Weights of a small GPT-style language model, trained from scratch on English Wikipedia.
Size: 16 layers, MLP 512 SwiGLU, vocabulary 675.
MLP neurons of a small language model. Each row is named by its layer, matrix (gate and up: input weights) and neuron, and shows model dimensions 48-111. Each number is 128 + 32 x the weight over its row's rms, rounded and kept within 0 to 255. A neuron's up and down rows have the sign that makes its largest values positive.
After each neuron's rows, "fires after" lists the tokens most often just before its 100 highest values on Wikipedia text that the model never trained on. A number after a token or word is its count.

L9.gate449 [ 87 173 135 122 141 122  44 139  93 146 109 169 145 138 135 120 116 151 169 144  92  66 130 135 109 136 153 150 134 135  39  97 185 110 138 101 143 157 172 147 127  84  68 125 127 194 185 129 118 154  71  85 161 123 145  84 169  49 146 117  92 113 114  92]
L9.up449 [104  98 153  66 119  91 111 150 139 102  77 182 130 115 123  74 163 158 173 128 105 128  78 150  87 134 128 106  98 138 153  96 137 146 124 135 108 130 180 123 103 101 128  99 115 103 155 142 114 109 205 138  71 128 114 109 155 187 131 183 110  94 125 114]
fires after: "ill" 21, "r" 11, "an" 10, "l" 9, "st" 7, " l" 5

L6.gate215 [138 152 168 142 140 168 123 175 109 125 134  82 100 161 169 100 150 168 161 120 162 135 152 139 120 159 163 100 111 115 139 134  93 164 110 131  99 192 119 193 104 200 117 137 140 141 110 137 138  81 113  99 139 154 173  97 105 161 120 134 146  77 104 165]
L6.up215 [133 134 178 154  98 137  99 136 150 162 162 130 117  98 176 109  90 156 146 122 181 149 115 124 179 163 217 102 123 135 137 124  89 140 160 133 136 192  82  94  86  97  62 141 200 158 127 127 185 146 155 174  57  66 125 131 117 133 141 153 160 123  94 168]
fires after: " sc" 19, " m" 12, "ic" 12, " Le" 8, " st" 7, " M" 7

L12.gate59 [137 119 108 138 165 155 102 155 130 154 153 183  78 144 145 176 129 164 161 169  86 140 139 127  88 162 144 156  96 107 128 151 180 193 133 152 188 134 170 159 154  90 128  99 166  79 111 164 116 129  83  98 143  74  49 164 124  55 140 112  95 124 182 148]
L12.up59 [136 128 163 144 128 172 116 144 149  95  71 175 175  89 165 165 172 195 169 130 142 104  81 112 165 104 148 189 137 151 106 150 106 141  94  96 137 189 141 115 132 103  88  92 166 161  71 163 125  78 133 113 141 106 139 156  88 146  86  92 152 159 138  86]
fires after: " f" 24, "f" 19, "o" 15, "ic" 6, " b" 4, " F" 4

L8.gate414 [ 66 152 164 181 139 136 107 165  76 126 175 112 110 132 111 166 121 145  93 187 121 126 151 123 102 102 119 150 126  91  96 121 140 193 131 195 139 170 126 158 159  84 166 177 100 121  97 104 164 164 131 163 129 207 142 137 153 219 120 183 151  79  99 111]
L8.up414 [ 80 161 145 116 117  75 141 136 113 200 176 105 123  89  66 146 102 100 104 135 173 121 110 118 138 168 123 142 156 146 140 126 105 140 116  89 128 138 119 119 125 141 148 152 143 104 131 133 136 134 211 165 131 168 132 102 125  97 167 155 169 106 131 124]
fires after: ":" 27, "4" 8, "0" 8, "t" 7, "s" 5

L9.gate379 [ 97 127 141  79  98  89 137 119 117 138 124 146  82 166 163 153  44 151 124 146  97  53  75 157  78 169 116  95 100 144  42  78 151 129 128 105 190 154 122 145 188  47  79 163  70 175 161 109 133 146 191 178  92 182 160 130 129 163  87 177 129 150 102 158]
L9.up379 [185 140 188  78 126 148  86 116  98  99 106 181 172 106 119  76 134  96 146 133 118  97  86 219 145  84 115  78 114 142 184 161 138  66 123  84 162  89 165 145 153 150  70 130 131 118  86 125 135  87 121 171  87 108 210 100 139 108 138 133 131 141 156 160]
fires after: " Ch" 18, " C" 13, "ult" 11, "l" 8, " ch" 7, "an" 6

L8.gate407 [136 130 147 158 167 178  21 178 109 158 214 164  91  91 134 124  76 187 173 150 117  95 139 124  68 165 160 129 137 132 145  54 162 214 119 141 123 134 102 130 138  97 181 129 107 144 109 212 162 107 125 149 111  72  70 187 150 110  94 142 140 139 116 115]
L8.up407 [117  84 125 165 146 148 113 172  93  90 112 106 173  94 138 193 123  87 161 101 139 150 179  70 192 156 158 146 112 150  98 107 124  76  94  96 124 135 128 116 180 175 102  64 135  99  94 108 158 183 105 139  96 135 227 161  81 134 137 121 108 148 135  95]
fires after: " f" 47, "f" 24, " F" 12, " g" 4

L7.gate472 [ 33 164  69 128 135 106  99 146 134 126 181 101  87 136 141 134 138 134 124 124 105 131 123 141 109  67 157 111 130  94 102 179 164 189 116 121 117 124 113 156  81  74 134 136 139 124 146 153 112  95 104 147 171 165 123 117 150 111 117 156 147 130 158 102]
L7.up472 [130 128 121 119 117 108  85 140 102 194 126 135 100 113  64 159  71 118 132 160  59 172 109  91 203 124 134  59 126 109 114 147  93 139 150 103 110 124 128 141 106  97 150 133 164  74 179 120  89 101 101 131  96 165  85 146 102 119 181 179 146 132 138 104]
fires after: "e" 41, "es" 20, "al" 7, " g" 4

L6.gate46 [180 151 159  80 144  84 184 142  76  91 118 110 142 104  31 138 119  96 114 143 154 121 114 186 166 181  87  64  91  84 108 132 125 122 126 184 129 186 145 177  84  64 119 108 165 152 170 126  89 162 152 139 119 139 189 111 107 133 114 159 128  81 155 130]
L6.up46 [112 122 183 156 108  80 179 141 171 129 178  99  67 174 175 158 130 112 158 117 168 156 144 128 118 110 146 113 142 144 118 135 141 154 181 136 130  82 122 173  87 169 128 109  75 135  98 166  92 166 153 136 140 170  83 140 114 175 155 126 132 128 158 123]
fires after: " p" 45, "p" 19, " P" 11, " comp" 8, "amp" 4, "ar" 4

L6.gate180 [115 156 114 195 136  90 103 174 104 164 133 184 143 166 105 167 101 194 138 154 160 150 166 108 123 127 110 137 115 132  90 180 145 142 136 133 156 165  72 167  25 120 119 127 109 139 168  85 133 152 144 139 133 158  61 102 148 135 150 100 173 104  94 133]
L6.up180 [114 128 164 119 124 100 177 169 110 123 138 125 106  94 154 152 165  46 140 128 142 106 139  97 176 148 155  98 100 213 113  87 111  95 113 108 129 179 104 152 192  95  95 118  97 116 150  95 150  91 157 159 124 130 128 107 163 127 156 123  96 151 144 103]
fires after: " st" 29, " w" 23, "t" 13, " le" 6, " Le" 5, "r" 4

L8.gate492 [122 158 122 112 145 129 173 144 111  89 128 155 156 118  62  34 105  86 169  70 122 139 130 158 172 180  31 126  65  99 147 140 137 100  92 208  59 133 130 158 148 145 121  69 139 119 150 110  75 130 129 136 146 121 119 139  78 146 127 149 116  70  89 196]
L8.up492 [179  97 130 187 117 107 108 138 115 134 141 159 146 163 160 100  65 105 115 118 142 120 169 116 117 153 107 114 141 108 156 172 135 128 178 123 133 153 159 155 160 124 110  95 157 145 117 157 124  92 122 141 138 107 154 200  96 133 100 184 111  90  56 119]
fires after: " comp" 22, "v" 17, " pro" 13, "p" 11, "ro" 6

L7.gate230 [ 83 107 144 190 176 119 166 146  93 152  78 199 126  98 147 188 155 169  85 176 133 149 187 128  61 129 161  93  90 148 144  91 132 160  63  79 133  77 114 142 127 119  97 162 151 186 157  85 109  99 112  86 131 114  98 105 136 107 112  72 174 158 123 115]
L7.up230 [132  81 112 120 128  50 214 140 172 151 164 116 192 128 171 162 107 114 182  91 144  90 173 149 160 154 108 119 141 174 146 119 102 146  60 147 149 138  46 102  75 131 130  83 136 117 136  55 112 113 139 131  90 142 122 176 179  90 118  64 161 139  64 105]
fires after: " st" 25, "g" 20, " to" 14, " j" 12, "t" 11, "st" 4

L8.gate116 [ 71 139 120  92 157 133  95 180 141 109 141 136 107  76 122 107 134 152 129 148 134 143 152 118  98 151 145 149  77 146 127 122 133  71  92  96 124  91 143 125 152  98 204 152  93 130 147 141  54 141 120 110 198 177 177  75 128 147 136 142 162 164 129  66]
L8.up116 [153 142 137  91 157 142 124 101  78 113  80 103 129  74 151 105 113  95 111  86  72 124  68 105 126 159 128 166 201 147 127 140  95 107 111 151 130 113 150 164 113 159 112 134  99 151 147 138 120 205 162 115 120  97 154 120 164  97 143 166 125 107 117 185]
fires after: "ag" 15, "ig" 12, "c" 8, "ad" 7, " ag" 6, "ac" 6

L9.gate470 [ 50 161 103 133 130 177 113 154 128 120 192 182 115 151 167  82 192 156 113 168 112 129 144  84  73 169  88 172 108 131 107 105  90 123 157 170 141 155 157 123 141 129 116 148 120  50 132 169 159 123 145  73 112 140 167 184  86 137 133 164 131  42 135 162]
L9.up470 [102 135 175  76 164  50 175 125 110 129 152 139 121 149 109 140 121  94  65 128 176 116 137 152 103 130 104 131 135 139  64  85 140 100 158 122 148 124 165 158 120 114 102 115  85 134 111  67 135 149 100 165 146  78 172  80 165 144 154 132 110 155 101 147]
fires after: "t" 23, "s" 12, "in" 10, "w" 8, "d" 6, "p" 5

L10.gate181 [129 155 139  87 141 151 112 161 127  74 158 109  75 139 105 120  91 114 148 131 180 119 182 148 191 196 148  79 159 117 197 170 114 159 167 130 115 148 125 119 134 203  69 132 159  89 139 167 111 113 143 162 101 142 140  68 146  87 142 143 163  99 168 200]
L10.up181 [132 143 107 117 109 140 121 122 101  86  59  53  87  85 187  73  96 142 175  98 110 116 173 129 134 102 154  93  76 177 161  89 126 110 144  65  74 132 134 142 147 129  90 120 154  86 169 136 144 126 138 131  86 143 124  46 102 106  96 166 145  83 153 126]
fires after: " M" 18, "," 16, " m" 10, " v" 6, " B" 4

L7.gate109 [110 159 123  91 114 122 119 104 176 136 112 102 140  72 155  87  68 122  82  89 147  97 143 130 190 109  45 117  88 104 123 130 138 116 145 135 132  99 146 134 127 112 125  36 123  73 119 120 100 187 104  76 113 122 131  86 131 154 158 123 148 136 116  95]
L7.up109 [ 96 141 149 124 121 148 161 177 164 123 151 174 114  73 118  64 162  81 154 112 166 149 141 112 144 113  33  71 104 170 176  87 125 146 133 101 121 147 101 135 113  91 120 147 116 170 112 150 118  95  95 119  81  96 150 135 175 120  87  69 127 184  99 136]
fires after: "r" 17, " T" 9, "c" 9, "ist" 7, " C" 7, "a" 6

L6.gate216 [139 129 169 166 143 129  89 154  83 137 103 107  86 107 106 145 137 193 112 157 102  82 195 148 112 118 123 146 139 102 170 136 146  70 120 122 125  79  95 168 160  99 146 189 140 137 210 136 141 142 121 197 129 166 178  73 181 156  97 134 151 189 157 121]
L6.up216 [118 151 144  73 106 173 107 101 154 153 136 106 134  58 119 144 168 150 193 134 141  97  87 127 155 106  92 191 126 164 145 169 113 135 136 138 157 123 155 119  89 118  92 127 141  69 161 200 112 134 134  98 137 129 161 124 195 189 133 115 131 142 149 157]
fires after: " C" 20, "ac" 10, "re" 9, "c" 8, "id" 7, "er" 5

L10.gate396 [ 88 172 166 142 183 172 141 167 139 127 152  83  83 125 192 115 151 104 105  90 175 127 133 146 129  85 124 145 101 128 134 121  92 118 171 186 165 152  99  91 139 102 181 126 113 130 125 146 131 198 106 107  65 149 167  95 186 155 146 127 120  91 140 143]
L10.up396 [109 111 146 154 124 122 222 144 180 123 128 112  99  83 129 155 123  89 102 109 164 175 144 107 115 164  91 119  71 115  92 145 116 129 146 164 106 147 102 173 112 115 110 100  19 134 104  79  79 106  65 123  96 115 203 147 148 126 128  94  95 210 106 107]
fires after: "r" 14, "res" 13, "ed" 10, "oin" 9, "c" 8, "ce" 7

L6.gate225 [130 152 146  95 116  86  99 136  76 119 132  65 140 142 140  69  77 146  53 173  83  90 137 155 101 186  96 157  76  92 107 144 100  95 131  92 167 163 106 111 105  83 137 143  89 177  94 114  92 110 110 128 115 157 122 112 146 120 148 163 106 124  79 127]
L6.up225 [131 104 148  87 136 133 105 127 196 116 138 158 148 112  92 151 180 133 146 195  79 121 107 129 174 170 123 122  81 159  72 122 153 114 115 158 114  87  93 113 158 144 172 156 125  94 164 120  98 146 168 148 106 160 108 124 128  96 140 144 103 153 164 139]
fires after: " Ch" 21, " ch" 17, " e" 9, " E" 8, "E" 6, "et" 5

L4.gate411 [152 123  65 148 151 109 134 155 105 146 103 114  69  84 128 127 148 172 132  87 183 138  80 160 175  81 185  43 117  69 116  50  92 174 169  90 133 138 105 159 148 116  76  74 115 113 169 183 168 115 130 157 140  96 166 124  57  91 128 107 154 117 149  25]
L4.up411 [ 89 120  66 147 119  84 127 140  90 114 103 125  56 127 128 117 104 103 137 129 170 149 113 125 140  86 160  90 102  59 226 136  81 126  91  64 139 161  57 162 151 145  78 106 136 217 138  59 137 174 139 172 129  85 123 120  96 151 144 159 117 109 167 115]
fires after: "2" 20, " " 19, "1" 13, "ar" 8, " Un" 5

L9.gate333 [140 163 170 157 122 145  56 141 125 134 126  61 137 126 143 112 163 152 150 136 154  92  62 128 181  63 138  70 104  90 129  48 119 154 141 158 125 126 135 125 104 105  95  92 113 137  99 122 158  84 151 172 115  77 180 133  97 133 115 181 165 160 100  96]
L9.up333 [131 138  94 121 108  57  75 122 151 137 167 121  64 145  84 137 116  83 149 105 141 136 126 152  53 161 132  61 143  76  67  94 108 150 166 152 203 122 158 145 119 113 114 131 135 144 136 134  95 146 196 113 174 136 133 137 135 123 114 137  85  91 146 150]
fires after: " m" 36, "ar" 20, " M" 12, " p" 9, " cl" 6, " Un" 4

L6.gate88 [151 130 142 130 168 112 112 185 160 107 169  73  84 152  93 108  94 116 136 116 130 109 113 154 227 149  91 125 122  94 155 146 173 102 140 188 177 155 119  94  89 103 126 121  82 186  81 114 120  80 190 131 108 146 178 160 144 120 134 111 186 122 111 143]
L6.up88 [ 96 143 166 158 107 152 138 154 177 111 156 129 170 179 138 134 168 126 118 152 182  90 161 145 130 148 145 143 119 193 118 164 126 133  79 146 139 198 111 197 101 121 143 107 137 158 122 120 105 145  81 192 167  97 144 134 130 175 106 122 184 151 158 155]
fires after: "ubl" 18, "p" 14, " p" 11, "l" 8, " pro" 6, "ro" 6